{
  "n_layer": 11,
  "norm_place": "pre",
  "rope_fraction": 0.25,
  "parallel_block": false,
  "init_std_down": 0.0,
  "optimizer": "muon_variant",
  "dataset": "wikipedia_en"
}
MLP neurons of a small language model. Each row is named by its layer, matrix (up: input weights) and neuron, and shows model dimensions 16-111. Each number is 500 + 50 x the weight over its row's rms, rounded and kept within 0 to 999. Numbers have three digits each.
Before each neuron's rows, "fires on" lists the tokens most often at its 100 highest values on Wikipedia text that the model never trained on. A number after a token or word is its count.

fires on: "′" 27, " national" 10, " between" 10, " UTC" 8, " psych" 6
L2.up606:498485547597495459521498562448508547518457463448461467516390434502512605504517500409530416533465526509449443507520465469464531430509482510369446487535382508497425391590428476491501584451506488447462497528498442468513515491430511481485506438432542502515495545571447615449389479537540571364

fires on: "ap" 34, " kg" 15, " %" 14, " List" 11, " Apps" 8
L2.up429:490465503576604575438512528485524597492539395492558431443388509506521495499429498462474446520433593448469467437414475364517554488476463501561491616495392543453511421524450491550467535549504461518528437452509399528525458470550562550502521431456505505475517462613436513453482437491587450490

fires on: "age" 16, "ler" 14, "ez" 12, "ro" 11, " bon" 10, " Box" 5
L2.up441:510461408554527483544633582585414548577543493543529548464565481432526420575483498499479500518503523440606621606539507537528463556537467585494538494528563557504572487518510546491573428529476515481475452453544477484544479592634484564506478529480471602527476527432538461529504552477423549470

fires on: " inter" 31, " pre" 12, " non" 12, " Pre" 11, " Inter" 10, " Ex" 6
L3.up500:563429443524469485512450492555489577561567552611546492359607364468492603449547464479539461497457582507507545532513553541496495441520508494571527482507498454458534439494470487427444525565503525581480504551522489593504466577502502547483483621515535553455531469424495478482453446486491557564

fires on: " 18" 15, " North" 10, "ha" 7, " 25" 7, " 17" 6, " sl" 5
L3.up570:531498388549539514511449516494545516489518524514438478542586532539527518590484487572428434578452453530517530465488494380386510496601461517497497506436523484487512517541550475536552438499438503517505524471466511555462533520549456516497446485468423529519553568472526584596515442532524484407

fires on: " him" 42, " sh" 6, " Arab" 6, " al" 6
L2.up307:583550509463566446455545508491467533487473542492454507486445547540523384466561540488522546548560586582500511482526420532450557497491374398510507435521500508507559552513514466521516556436401593571521443501474445457458604516442474468484432519415485514488492472509525636531488488466500551559

fires on: " to" 25, " won" 22, " win" 10, "ida" 8, " losing" 4
L7.up603:611452549485592505465425534534475496469520530547514489456530390521491530499524523433391484442488497434425447490473446483610501419526482505511514466504448475505412559516424528516546567535493438529551421490500552521458529553509455496465507543418465549529449540459509458362510502582563527527

fires on: " (" 36, "," 28, "ava" 8, " in" 6, "/" 4
L7.up45:493582501421508477499508492471523433508514556529516468525522410499383534518448548443582521546526521505547444493510564488496559464486450560529434422503509520478500482475487412522620507494366392509476463464467431558548536510537471502481469548583512452546598484519438451580491534567461555499

fires on: " an" 73, " An" 12, "\n\n" 5
L5.up7:521416402545576581339479519529463498443504541521532505548527497452435534491512494582488578546506475498459503415543434511427437541566491585608471420553603570495550535483510530509504522412485419509581505568516428504441457446459444435539516494486440518573554402549502561518444572490541415612

fires on: " 2025" 17, " 2023" 13, " 2024" 12, " County" 10, " 75" 9, " City" 5
L2.up344:472449598516503561497559597521516505497521619546583500546505418456516514475526498477536474531485532478505554441461523409543522434548533471534497521480536488472536493618461543493588450436450489587496563513419604487439478443494497509398558572477436504562439518459486492546436491546468390598

fires on: " =" 32, "=" 21, " Average" 5, " °" 4
L5.up185:561568493486532550473503452517523536501537497546502558464505457470506515446477517387437478389506481404438538578513530513418581489470565520506571446536499555499460534448546498513446466543531554545511407518484493466516491620405579470508433514427499597445531575491474509511424499458546378480

fires on: " of" 39, ":" 18, " to" 18, "\"" 7, " following" 5, " by" 4
L7.up434:519495603499507555473536501507486560460534516512514434498451544456490497435396569494454453480548540528512456380425464488530478465520433476451514603487431513518471516490515472558574555498410503522493506427473520519398467469488507445474474576504505609516498467440557492506450489522451438414

fires on: "M" 17, " 17" 12, " 2012" 8, " 22" 7, "č" 6, " 13" 5
L2.up418:546481555550526443498539543509535501486457486431500527525519448482481529515445388456512498597535567393517623496435458510486525516459515511478456438444536558544542509432518439512575536502536562478507559589525470461442488631506493547400427453409377499526429479592415410514438505537494533556

fires on: "'" 57, " wing" 7, "ication" 6, "pre" 5, "sea" 4, "uru" 4
L5.up340:597524476531528424520428472548475450516424564451540489584523548454448495614488478571580506555537475449470486501520464481516494503467499507557470516549442483449507496456373455492472482479428512460457400489547505498471530338368527485478567492448547454457500488534411481540440484539444567493

fires on: " Am" 16, " Em" 15, "em" 8, " am" 7, " al" 7, "Am" 5
L5.up603:505601505490508492514475479435476513523425550492523441576536420510599535519544563383561495455388506562387563542496457518540511440443459526491588528522495508435451429445448538563419484497479413521507583466484558415498490484446492638555507504535496605455479519482536544433489451588519517470

fires on: " =" 100
L3.up434:573580511558436583464543457494502480538551499541590489596508526449450552483488462513599474489389547432536537541481472507483532539474546479493567634467395519473452431507510516514446571481423625546527485561538527450560495630456441558523506518518516378517516481522503585481538496500491457561

fires on: " known" 27, " serving" 6, " Tit" 5, " responsible" 5, " announced" 4, " referred" 4
L3.up466:501510591432427484528488547509520520563492511489512473461566470506444502521446453471564502581549515485450522567409520492506563558520460492523448542441396477464458540532426522401482529536503542453525525493407530556518544411480500521604437482494483525577521427566571551450548465627444505510

fires on: " Z" 45, "%" 11, " m" 10, " b" 6, "Z" 5, " V" 5
L5.up308:521478442484490434509565582498503499554579555553502507525521476421517549474501453524641441448540462474477490607533489505510563474394414501456469525495522453479440426492447580484462474489453513380444443528490500479399513506447479498483416562545462601501530516490568440460482495627495437504

fires on: " a" 33, " t" 7, " cap" 6, " average" 5, " adj" 5
L5.up151:545443519518439391460535546482421416472491488524465541453559455509616592516467452547521491575567483410498522398497534501565573584472447413505428526477525424528534533491407462493574381450507548418584480520453561534529426491458475536493475526538490521530531587537523502545533392575456516546

fires on: "\"" 39, "|" 28, " her" 8, "”" 6, " \"" 5, " |" 4
L7.up213:596464560498475359507501559464489492517524516541508561522582558585545513510457527497545404394539487564479485495452470553528580399412504407619500479453518493461544438575532490489569475520486450445450556417480493437449539537497504498509472497497368439483524469533512604462470386527463436572

fires on: " de" 36, " impr" 8, " Van" 8, " En" 5
L3.up372:520545448593553547505547492448386512499497442371455551411506415627469511488461405460502512504519445561421494534453481481472495529584519426586419478546377549596511563542524476471611573528434552483559440525521510552526534554446601438538582455468426562467558470517493525597483445514518506497

fires on: " 18" 24, " 17" 17, "{" 8, "94" 6, " 14" 5, " h" 5
L5.up443:517467543501489522475533516601578502532484504529396434422435483522490447516517495493454472460472417500454566446521497453492407536491527547406491518408507458544464470470508481576502500494565553531462451552527460496477543554478464622522457557387521466615495584560533452544488482499479540569

fires on: " (" 53, "/" 22, "us" 9, " '" 4
L5.up590:533449497539483464492479517409563547543496498489484440574584494525528478559408525421528484465464431536549546496521599476532533499524445555535557521518526536507456451538470577521491394557491464510559518478509367529558484499485447559435526473453408527475605597498408492434542594583417514525

fires on: "si" 17, "elli" 17, "enti" 15, "ici" 13, "iti" 9, "ti" 6
L5.up52:518492503507592507476492505516446435524453521600600480513496537445421463439556532483459551487524599538545510477504551424498523488462551589547434496549482431498496539585495466425551562466386565441410597436529533532522480515605572469526617533527505543473450451450461470453484461471564544508

fires on: "," 38, " $" 20, " ," 7, "(" 6
L7.up84:535589383556583501517492552582401566428450487536399507510560463501400478401507569573490542553519508505575549477502365495530517525409526500486488528512589477490441477489464524442454458565505458475582461595538471465458589462398453524420512447499452524561523460510470563483455480484435425482

fires on: "2" 18, "1" 13, ";" 8, "5" 7, " ;" 6, "0" 6
L5.up56:456413556528529541438463547507453549546493443499464539379454483523487567538578445464417490465522435567497527521541493490572529530490531534495505528546410456442485501511549503532549431512500560488448383480441459493488481539476516384423497462477496462312535526498519447560456468450467585514

fires on: "ee" 27, " Silver" 12, " Green" 8, "ison" 6, "illa" 6, "ose" 5
L2.up30:487464504447480614494514566496495486615511573456541548469408490425544595455533464508496534548468581477548516509507558429507587406458404550440469514492530516553592466640502438535562516486474616462454512486525460519511528519509553587461537510463466513477462448507377595487431456499584521396

fires on: " " 45, " |" 15, " ." 7, " —" 5, " t" 4, " me" 4
L5.up95:398537540475449485506506586502478497492359465496496440436460507472579476519525448569456484492480379512583476478544532463517488499548492457508419408508406563438508446430416441461464466586493441470577453544394458531490437445425471537447482421532480515507519479487446456509492515523455520539

fires on: " Jo" 18, " dis" 15, " ph" 12, " dra" 11, " fa" 10, " McK" 8
L2.up498:512547600601459516418455505558603559542351449430499438496519488588542521483514428546535609509401514546444521529483515489552445442434564503520489498583532446508458542521430483546604526474550555445646415573531546542443493509451500504442528534477539490464531604473403509496447486471566460526

fires on: "avi" 23, "udi" 10, "ui" 9, "umi" 7, "imo" 5, " by" 5
L3.up16:456544487477567543500514558509433467524422578475532473499484425589558452505569537501548517454504552433426601423524521546448540512403507508515446508491521491423436476559555559483482661388534541464518521476577584416460494581555508388469492518465481445443520569474474372495495496519546518537

fires on: " post" 18, " Department" 13, " East" 11, " Museum" 11, " Center" 10, " Master" 5
L2.up26:443490515482470468517417524458425520494484467377519509490449464499471508566617448540448461522533644580451541496464511495531568612360482497502510500540356561440523437537526536515511514536492515528480501585499563430468580538501519505527463420482572491410528480598453549492501418448484436570

fires on: " President" 26, "enti" 16, "itor" 13, " Marc" 9, " advisor" 6
L2.up627:526475507572517487427482511542457502501434585472480536505574408520475477596537584497517467503535482506592611440516500462384484606532435569444546495425447519504507543553426507450498538516480440482589582523558600659485488464518557498500587540554540564506513508460411425501544538481527507510

fires on: " (" 26, "born" 11, "=" 10, "\n\n" 9
L3.up100:568563521493536517446503445456649406441576469446429489509503491510450469540509481473546463478473482479484496549526485499560533509359493521562537426432410651491488515552467487501519463420598447487436431451448472447546534504459458518560418417506530513435477514471408454459501513530478508480

fires on: "\n" 41, " place" 17, " key" 5, " Switzerland" 4, " peak" 4
L3.up46:553548444421533536398481511476479440427427521469472494422432482614538430556493544532536494536529595464463452402598479526547673519469511492456502539609493505484555502567429506462483454465445460446438527536526468421404511530555521460565434422464487568493566473525493640515471578482462486520

fires on: "," 59, "ca" 11, "-" 7, "/" 6
L7.up443:479617525557466508573468534522447449486371494447413533531395497474475515515434500454459468491449497547450456474435381535442552507490491531475483460554490538520467515543400540489578477560444457490480462575459474443511505458507477560400468513486537523455485488487447465424432560499450515563

fires on: " El" 38, " Thomas" 9, " Edward" 8, " Patrick" 6, " Anthony" 5, " Camp" 5
L2.up164:522518484584529462516459529535435559458467505534519453483503502458530438529396499477469530504480560524554573430427414530505503521578501571510515515483597518421400427589401589450432418516480496471506454489575586519476511458402529440425498482451491514542530545477571423556537502456403364468

fires on: "–" 23, " he" 13, "W" 11, "/" 9, " Ab" 6
L7.up21:438594530522506454489457564534507610482505458523485464473422457537437414527563504489577540540480452516503492542497531513617485560425487451514613515508493469508444477554426454591525488447562513605506403427557501571574594466414459538479478483501538501470576524512492515500550478513446515575

fires on: " en" 18, " Saint" 15, " •" 13, " During" 9, " an" 7
L2.up89:463456541552412493430420607544464594533504488414465410558396477519468569532537495613426513518515433444499532494534517476461499533534484520457518549491539594508524526486510535473441529484513591562618548552469480468519422565464481506447537432435413500516505414490449507431433484495582541525

fires on: ")" 36, " /" 12, " cons" 5, " sq" 4, " viol" 4
L5.up618:573481458430582609451501495471514475515501498541486453524552558541491501473461495423426615532566497407454498492475519494478569596524544461563505450600433526398483442519439474554509408574521501503444543425588380488560504573489550533518589496468431528424581454462453447421498585462571463495

fires on: "'" 39, " of" 11, "si" 11, "’" 5, " not" 4
L7.up216:447529510628527587547553482523531460552485535533486519507545510527495454499461507580569527650477549445439543543504559546474441516543506518451532509550456545402455546561520450432475498487473572553519505477545475453556460541446435535456422494541502525414510587491420468502488400395618443477

fires on: " =" 33, " Sp" 12, " announced" 5, " Notes" 5, " date" 4
L3.up304:529520487518513529497509426524458466451532441511511580471514479460512533519526619570541483544428484511515444554450509497461527548449442525476519540512444488508419553444501541452509447391481545522437548509422604579497407467474470492598446554518458546521520489456474541525530560534508458471

fires on: "\"" 48, "=" 21, " family" 4
L7.up485:529412518515411456508641501419523485577540450466546512508470512444469450437520484515475467444500573560587468527477454480405484455547579459579537485581362487560454552599544437463510431496416511501525519532569594486471474565498542516478578486524409469550554509463502492481534494505483463543

fires on: "\"" 43, " \"" 8, "7" 6, "0" 6, "2" 6, " no" 4
L5.up20:528487653598514465447549510544398586554399579531456590589518515529436440519486490551486451494517473543426481549546506485525490480509484545515492496558473619496477448551493538417548531515463491396493442497385400446406484578472527510442461545463464494489506436461602473432502367440423492530

fires on: " —" 24, " *" 21, " +" 18, " 2012" 7, " ·" 6, " ." 5
L3.up38:487504493496588502511537536518478516431512514498482430516405509431497528502544558485497554565559511425552521526526463468510451525504449568473549602515431479527470412494473539418582488586501455492533476521544590471481490476528449559577537545524428550598626545473566516529474470495477450623

fires on: "," 40, " Wang" 11, "|" 11, "\n" 9
L3.up422:520560436442497547467389449511442511517552483575488507547555460497519541442537435532489481468445514542463445448519540588386440447528432415545478514489454534506564528548482466467453496513453462570529607489474414449530494487524575450465487558537463532470521471522484501498554387436545431434

fires on: " Hu" 15, ":" 13, " Preceded" 11, " Succeeded" 11, "mun" 6, " Bronze" 4
L3.up554:479532467544486558422484553552558602549499543576604446427559503450476485541551518503584524481498490503564488517480368476439475442524452396468602520522439546386470465536480475476475536569415386556513475489517467540525461497481466555514388522563527522452533513435477506553552416450530415602

fires on: " /" 30, " asp" 6, " &" 6, " Cre" 5, " rel" 4, " Cov" 4
L3.up273:469444505644409491545415536452569579530398538473493464532493449517545534562487539472482499515518501480532589567552470514507546482460427458480411433499455530501456418527463530515474520481539511419411471566502480403522479510507443506565569446431542456519490577498530518539440544485473531475

fires on: "\n\n" 26, " Award" 8, " Institute" 8, " Awards" 8, " is" 6
L5.up601:524489487503506455416426533488584535447482507490422502494479482521556382525599525512473543572476505519423487534550405548469566524468446573492577536435458548565523472502562556509505449463513487487588481665459450596551596444527463519456639425459521486543549515436570429471514518532533476400

fires on: "O" 32, "." 23, "ope" 7, "M" 4
L7.up80:512593482508428523452534490416460496496539475455501522503450538403510532540485447479452477521492546432525551572451455496506527448520548491467483565444489498379530485445448540471512418475485492487361649581544512389562567592423518494504543501543424487526432579511547489538509476591489420472

fires on: " per" 24, " Mi" 13, "sq" 11, " sq" 6, " Ec" 6, " =" 5
L2.up638:532498573473523496426471502465492491462472508424626580487571521476511442514567507524472511475401571458458567434551620505454527421472496483468557473547437400372469475465478512495491581574448555501490439485492537537560473516428492456549509479497515437546471594530425512466454461524536506626

fires on: " ce" 16, " /" 13, " g" 8, "E" 7, "ography" 6
L7.up74:498656540555484547477542594522564588434384457518528474470477457463547493449432460427457552461526542474564494477491488538524394613541468525501506505526461505383508542487451432502469553455491536581424529641502475490544512533529554462560553518525549517425489645516514386451451569536511493564

fires on: " album" 16, " There" 12, " moment" 8, " order" 7, " time" 7, " shows" 6
L2.up160:513515549577487555529580599553457493498461515469458490535411528477438549466495563481502464572514542482558485537507448634458467502562505575534535529571445435543526510538496503511492454437555483450579508502609531458498485561516508601517597500522477447525557642430478450549556552499444521501

fires on: "." 72, "'" 5, " [" 5
L7.up69:467530515485477392551523575476513564511552437532489533460519475538490538611484516503496473580429421539494541438418500482518487501556554309429569454420475556520558511450513579446545482476539452451398571536564488470520477489484457460485596507511446549512433533551431523489440528438481464505

fires on: " |" 26, ":" 16, " Republican" 7, " for" 7, " other" 5
L5.up511:459551512537458425523548511563473465477472442492526512425440509377418463488466490406541384482505547468537492578516512406572519515502532493580561497536574487486661500490514513550494571524469415515571415523464433579548475488487473539475449504531423569482456454554498520456499505546516424613

fires on: " can" 28, " depend" 6, " used" 5, " spirit" 5, " Country" 4, " gun" 4
L5.up414:498512465472473484524434453443492491564440519483549453407573467576439441542527439442452434506438530374561562449501473570450448570506479445483442535507544469436595452495452472496512476414544464415500533469558388500515484521582489508431537467515448541494490625461529541445490464451536448507

fires on: " W" 44, "L" 33, " Col" 13, " L" 5
L2.up345:502519467502499402555522477451425514489587557475490498435484481502394477499489386544520538491476452487405590503391502497468525542449506553561522540467480576560545500533489529461565511543511580495393519504489549536500593529468440519439479512379486498421490578581427541598434531431545503535

fires on: " de" 28, "us" 11, " cr" 7, " Houston" 5, "e" 5
L3.up317:512527513455492469520434570473528462476490517507477446502497429524512491498375469505529487480513513445475523554449478524430392503560490607468590505532495538476510419551516614461491500562433478501590453543527480451458475473488473549448453488508507487543475636528494522506592526484522534574

fires on: "." 85, ":" 12
L7.up123:487435479544439475542550523574556537486483522494515530397508572462503437417547528492478407531575497546549515533563531489496569461518475412563504508523557470401459516547421508520487535525485506528455436531578359446470442460500492554465530409487439496548523418495539420498532416449621563422

fires on: " II" 14, " Squadron" 9, " McC" 8, " GER" 8, " V" 7, " Police" 6
L3.up592:549558476610476520478497504422469530423556466452438560468468482576524558560536449590531501519545559401504506520548506513537468544544466550459437473552409578517549479525555469483438488441465543620421485512508498522483463521473512442394500532512497565472510442549497502550414463592461563430

fires on: "." 46, " ." 32, " /" 13, " GP" 4, " what" 4
L3.up386:440469426532528424458546474501486474497520449512450482527556536491469495555443534550463521503478536468592471558448497477534465533461506451522499456558495589456445481498411518450632550511528478444418590521463565495627456525396434458564493485454476480571470499516542666535484590490456432579

fires on: " ft" 16, " cut" 12, " speed" 9, " yards" 9, " compl" 8, " mi" 7
L2.up265:517606494562525547507491560535418548500544580497526506492400518528500515520481434482538467514505542371508545474475457496472524518488508485555455560629610469499561514558517487493547540509535512527456474507501538551535504519440498499502480492491497465498436512474572596435413481485576475529

fires on: " or" 29, " and" 17, " of" 9, ":" 8, " −" 4
L7.up214:540541556452561591480408497488485520554514522478474550587509348552528536518541517486505486496497507421477397495486540524496519471573498469492536454481541487550471471501489534550553425615435465494476570577461456648568610493438433522528516576540501568494524525574516417425553513517542503523

fires on: "ue" 28, "de" 9, "ı" 7, "In" 5, "ape" 5
L7.up384:588433597562545484438536516471543457586450483508424559495569480527410592492506459491508502451516512533560461478417379540388544398471465492428488427503508472402496560443545536507492430505563537469482486602575561524525459544510572451484523499485530515601540502456493419490553571520447432534

fires on: "." 61, "\n" 10, ";" 8, "5" 4
L7.up462:481574440511500556531473553447548513547442435514485594426515525594460460529572480527473428547573626476530523471497472539440428531536503526522467478449457545326502543592489454495565544509480529459527486536640536429467569486530541529542515498478523515502397479488538467542480451484480478497

fires on: " $" 18, "," 13, " on" 11, " died" 10, " 17" 7, "%" 6
L5.up149:503559459514479458402615514495440458466493465447474562444417543506402578409552484486477492649559435501515609425494453468548528490475496414441541463426607602498533524417483491502487546530488531524510489467486487496416504512581511427625588543491485583452511457584509563527484448543411433393

fires on: "–" 25, " for" 11, " Preceded" 8, " first" 6, " left" 5, "\n\n" 5
L5.up531:561504431537554546436405579489519471528481510547483532521413462440546447571500527451586508501521493505520510437511575553458444484449410482541496530503516550493565490469540443545485484602507469527523520504420497568454538472464516436570440524518408519449530552523438449477551461529484513585

fires on: " between" 21, " %" 14, " both" 13, " Apps" 8, " =" 8
L2.up403:532521658428524537440468459517493508547491476452534495554536498489500566547418504536594516502526518452432452485484443468564571480440383526405469519551405455509503438449461453492547536500548539526532510486496417445493529556509541488622458452476492538473441501563556553496472484480509457491

fires on: "|" 30, " /" 14, "-" 14, " to" 11, "." 9, " of" 7
L7.up510:498506470443456415492540500524475489557509524409507490516507524437407504403537459562390472508560487505478490484540561452480454583492415496577459598559544465502512561534469490542608482580518541489502519418533450502451508509521543602493567534430380516468609537411501493546533405453450478512

fires on: " qu" 28, " we" 14, " do" 12, " du" 11, " y" 8, " el" 5
L3.up380:456546547549596471450468401456518541411499494568535569468573527547441445511504550518528499520577486480547474498503483468480506470465476431564510556533435429516462524463438534563480436525499463496421442534435480601528530435414520554518524568489459489536523477432538518540539452534540526531

fires on: "ti" 43, "tar" 9, " U" 8, "ker" 6, "ES" 5
L2.up430:496495546470533482517440528466506483575476480480549467571359499405444415509568435443506549535469494467565587533430487450467517566398536472517516590465477523364521482504416514559544556548529544491501556451464463509579522535479540530478472422486515492437463511549426425432540489527474436482

fires on: "elli" 21, "ibi" 12, "omo" 11, "iti" 10
L2.up335:553495537483496459462474514433444554508509575527590596434504487522540485497562568444489417579568485544513516563538534485548437463472565508523611580477511448508499518555489425478474587439513578584547467512595429466501450491601569504552543499416486549486448548432597430453465462494459514509

fires on: "=" 29, " Preceded" 10, " played" 6, " with" 5, " scores" 4
L5.up213:475484503525545468544530536554535544562521526490590491451550533488314513460467510559508415548480520589492457521399537545450560417407521507490560513497519531507390491542469527518484500530558432549531524497529571497431526559469479512497613528557511474445535473517408589557540532457429486560

fires on: " di" 38, " des" 15, " du" 12, " gra" 10, " sur" 7
L3.up343:484564479553445508431439489498477462436549528614493482520480462504494465499507518513511481512520481487428545446493483407565402439464483453452452598543488520522554461563513526438627430474537559504568534556574531526488483597534508561573560491480586568500531377509560486529456500514528467544

fires on: " comp" 13, " opp" 8, " rep" 8, " exp" 8, " due" 8, " prep" 6
L2.up433:487485497483553611405472572571460466556383524442532466485463567528403501482516460504554525494506439507535452439442496455474621487463534488546493558482605527442550456500493496461508516588467518486575484612467458406528415429412498533593481344453510532511468498481537443435467475544554385512

fires on: "," 68, " was" 7
L7.up167:486475530568446471505533429471550465483537562509474477564524496514415555429559521586494399531578561526468520431497559567472576444473529644455481512476522523467450465541523543530468509478531433521468401459482587447492483469546443482571617506473446446400513531540565499520513388553501455521

fires on: "St" 18, " During" 14, " cr" 13, " gl" 7, "When" 5, " Tw" 5
L2.up292:473501534588519454485506541572479526544475480417557508453467436480533546565559555468541527478426407512596530502428516485547502470541514468507509561537414529465460485571460520543415578510457520534573496390575488450444463478390535558510465527490459491458429585623537526502528466537536513527

fires on: "," 29, "'" 21, " it" 10, " more" 6, "ym" 5
L7.up99:456510438540487462442502512565485507628535634488567482532509462590402433486527513487477502512469533518438471517425418496477531491536500521582444534434479493454473493486499509480456500463289472586479493475428438532471448493610479516584574468616494460544489556495416479502451471538488497534

fires on: " Li" 20, " Ha" 13, " U" 6, "ker" 6, " Carl" 5, " Bell" 4
L3.up442:554468524489637506506536574364530465530423575542532505484428556488532461528508452505509527570459564464513612580330532464476476533568463611503537549463528557488483465570406530540530540583505528497510472436500565567467481534445566458427526414501505486462454611511485439469552522474449503538

fires on: " Ra" 16, " Preceded" 11, " Dan" 11, " Pen" 10, " Pres" 8, " Hu" 6
L5.up187:486515508468531534518460475500501570491503536495549496429533495520534393489533473524477529512413465529491610487431541569555443387563514505505494502589496489398469482456513512497515545558533477571570517547500541506497644420584466504403477414467511496464545466392405516480595534512501405576

fires on: "ary" 31, "ra" 11, "ew" 6, " world" 5, " company" 4, " ins" 4
L3.up279:518561449521465475533507522553552490504528498534514422440569502525396468509489511467531467468562436512565586483510456476501569409473521412523459575500531501424449529435500521494555447503508484463479474504489431490505473470531518521475514460484478452448593547477464498476467486603530358519

fires on: " =" 100
L3.up549:538555497538520511555479494532518417415483420518597442496370557470311507450455476530516405482412564489508506493501490448458510516506515418442536584561525502493529496553481520445438564498392583471567484521490580514592397540490479518584467489495549482530556477486470525421550427485483493587

fires on: " /" 31, " its" 8, " in" 7, " the" 7, ":" 7
L5.up357:497491476419519547549524438471483507489535510466561481567412419550600445437429508442552492509538399410525582529487461415611556535500508473603495481494470530475518396476495480515512475551499493448434449538593479508513466448495427456453484425531472454513517478500426497492458452499430535425

fires on: ":" 17, "|" 16, "\"" 12, "\n\n" 7, " played" 4
L7.up117:539467478502593488514451534485450454514594574550502461424458542490497485520467497562530522556557501564531492491548528485401434412517443461519439575489511496501489479495536483476506480470519561530457637455402547528470494586502400431560439557496531470442469488407508446416445511489515504502

fires on: " no" 16, " /" 14, " o" 11, " per" 9, " No" 8
L7.up150:469479522529494454569592549538548481486589457536440459553455551574519499522510516484508526457487472465469526499535505512489465436430486448524537399537520500481525401432519591443478491508496518492328442514428532572579516514471488564465574514461490482504532469444525383475420543475464532530

fires on: " as" 15, " (" 13, " Pra" 8, "0" 8, "As" 6, " Total" 6
L5.up203:516514473530475522572495462432518431528487541552462487551478379570433486420563489457467514522514483614373467579512459462435455485471372511442463533504543458480498439497489500502592508506562476635466479545512553578525524486455375474484521525504554424448609489534475540515512564498444514529

fires on: " =" 100
L3.up88:520590517500453560556539481487519500443512511505563508580559505570439518495534482526577464432416590514499484520466464484413497464484540501517516484532495518529457429506444522475532526573499495564553594567560564463541406499412401422482478399511522468493484478430421528466463491486560363530

fires on: "′" 27, " /" 12, " under" 7, "leg" 5
L3.up459:572476474404476431417462500419544405537477562516533537507428482547642430476511509488551448544562535483530491453548450512520600534402439471433407404484448497503556592551391555483508517389492509411457522500444521518513504422439467458490512511489462515523455566568489494487432539478492418516

fires on: " 184" 13, "96" 9, "180" 8, " 185" 8, " 180" 6, "30" 6
L3.up91:519494497439450592571462461501467527435490528495538489489502415442451475550564498495511520508468593527508463521521551508534465375462492591411526454518571560454531593520495530364496476479542541502409448577539541537484467577488519594470500609432464549515453474521530438474419422495440401523

fires on: " San" 14, " Country" 11, " Don" 9, " Min" 7, " Born" 5, " Gon" 5
L5.up542:554466481473599522491568459409495542447587510492471536463553493609489439540473464618477477523462444378498483501490557479437521442483454456459518487498545447422510488522494480518480465522522617496520501482470495564400548543512471390499564476490428618539503542585543482462546475516455517450

fires on: " t" 20, " sl" 19, " from" 7, " int" 5, ")" 5
L5.up561:540484583506589481546549489409570505486542482541500471490527553540404518552455509542505454485517496447439584561388472430479515439483523464499493454437454480447522526463493443506512399393526463484583551494532555584459448448512538550471445383533490553574397537473506531485503405460539441487

fires on: " was" 25, " to" 23, "." 11, " 3" 6
L7.up622:558516609510556505513461486600487581478505522497449490490395445455519550499406545570435548573519521471563484432444588473477489508505464470504459481539483443438374512514526499501537512443577416524528513444487457579451445502549448561464570512503519513545451582378522550473505506528522595472

fires on: " one" 41, " =" 35, " each" 13, " list" 5, " One" 4
L2.up331:433492582447469517466489493537530530587511488536599522526480551556402480522544559569565448489562521539478460520459517533500544509446528513520476434582455609558484529429513517467447423601468578491524425470526520570591569485477474511468463508484497566522424427511482423491529446487555391579

fires on: "|" 42, "\n" 27, " Nag" 5, " Dh" 5
L5.up335:573541484551515525559475433490578492556519555478499625436547460483495537542474541491509388530429528529426475658522456554508625442436554495486492546502504559533432479561523523534484425502575583480510503557481510455441415491441490474465508536548401526503475468624504616484500484561498484488

fires on: " |" 47, "'" 26, ":" 9
L7.up13:485531542485481497441419509492442467523503531550430531553606448528627537476483494595532493479500468475434519483512377420543522501540486477445430496506463614518412494390572547498524444522505543457396424530556503482431446431524467495453531446507581432414442518524443544528386554466485487515

fires on: " of" 30, " no" 17, " to" 13, ":" 7, " No" 4
L7.up189:460585546461469574458433501533560534522519554478523540513374491423390446459434483513592558446553410437503486441419588522456588431567407494470490471452443548458455385583461582483411535499450518525443440502547452531523587518481442571549500484540491482502521523616515506513522428507547512422

fires on: " 5" 14, " 2" 13, " Bronze" 10, " red" 8, " =" 7
L3.up61:482503467557501559498568502562490580419488516456521525481592509483402475494470551508458533461435543430542588496547437450493419492463431519514547460464515524470550473502516525424501498452425453408463475469489474501550487428567481501571499544544364497467462523456429493461472426532480499616

fires on: "=" 87
L7.up59:496474489521429562438502500498528552501561529572472561563553460554476476452548450492494419436496556426525478533525541476404500524431528478573534500497498537453453452598478489420505383462499533582456482442539528396491487519505407560501547415348502424532585418439452507458395447515494471430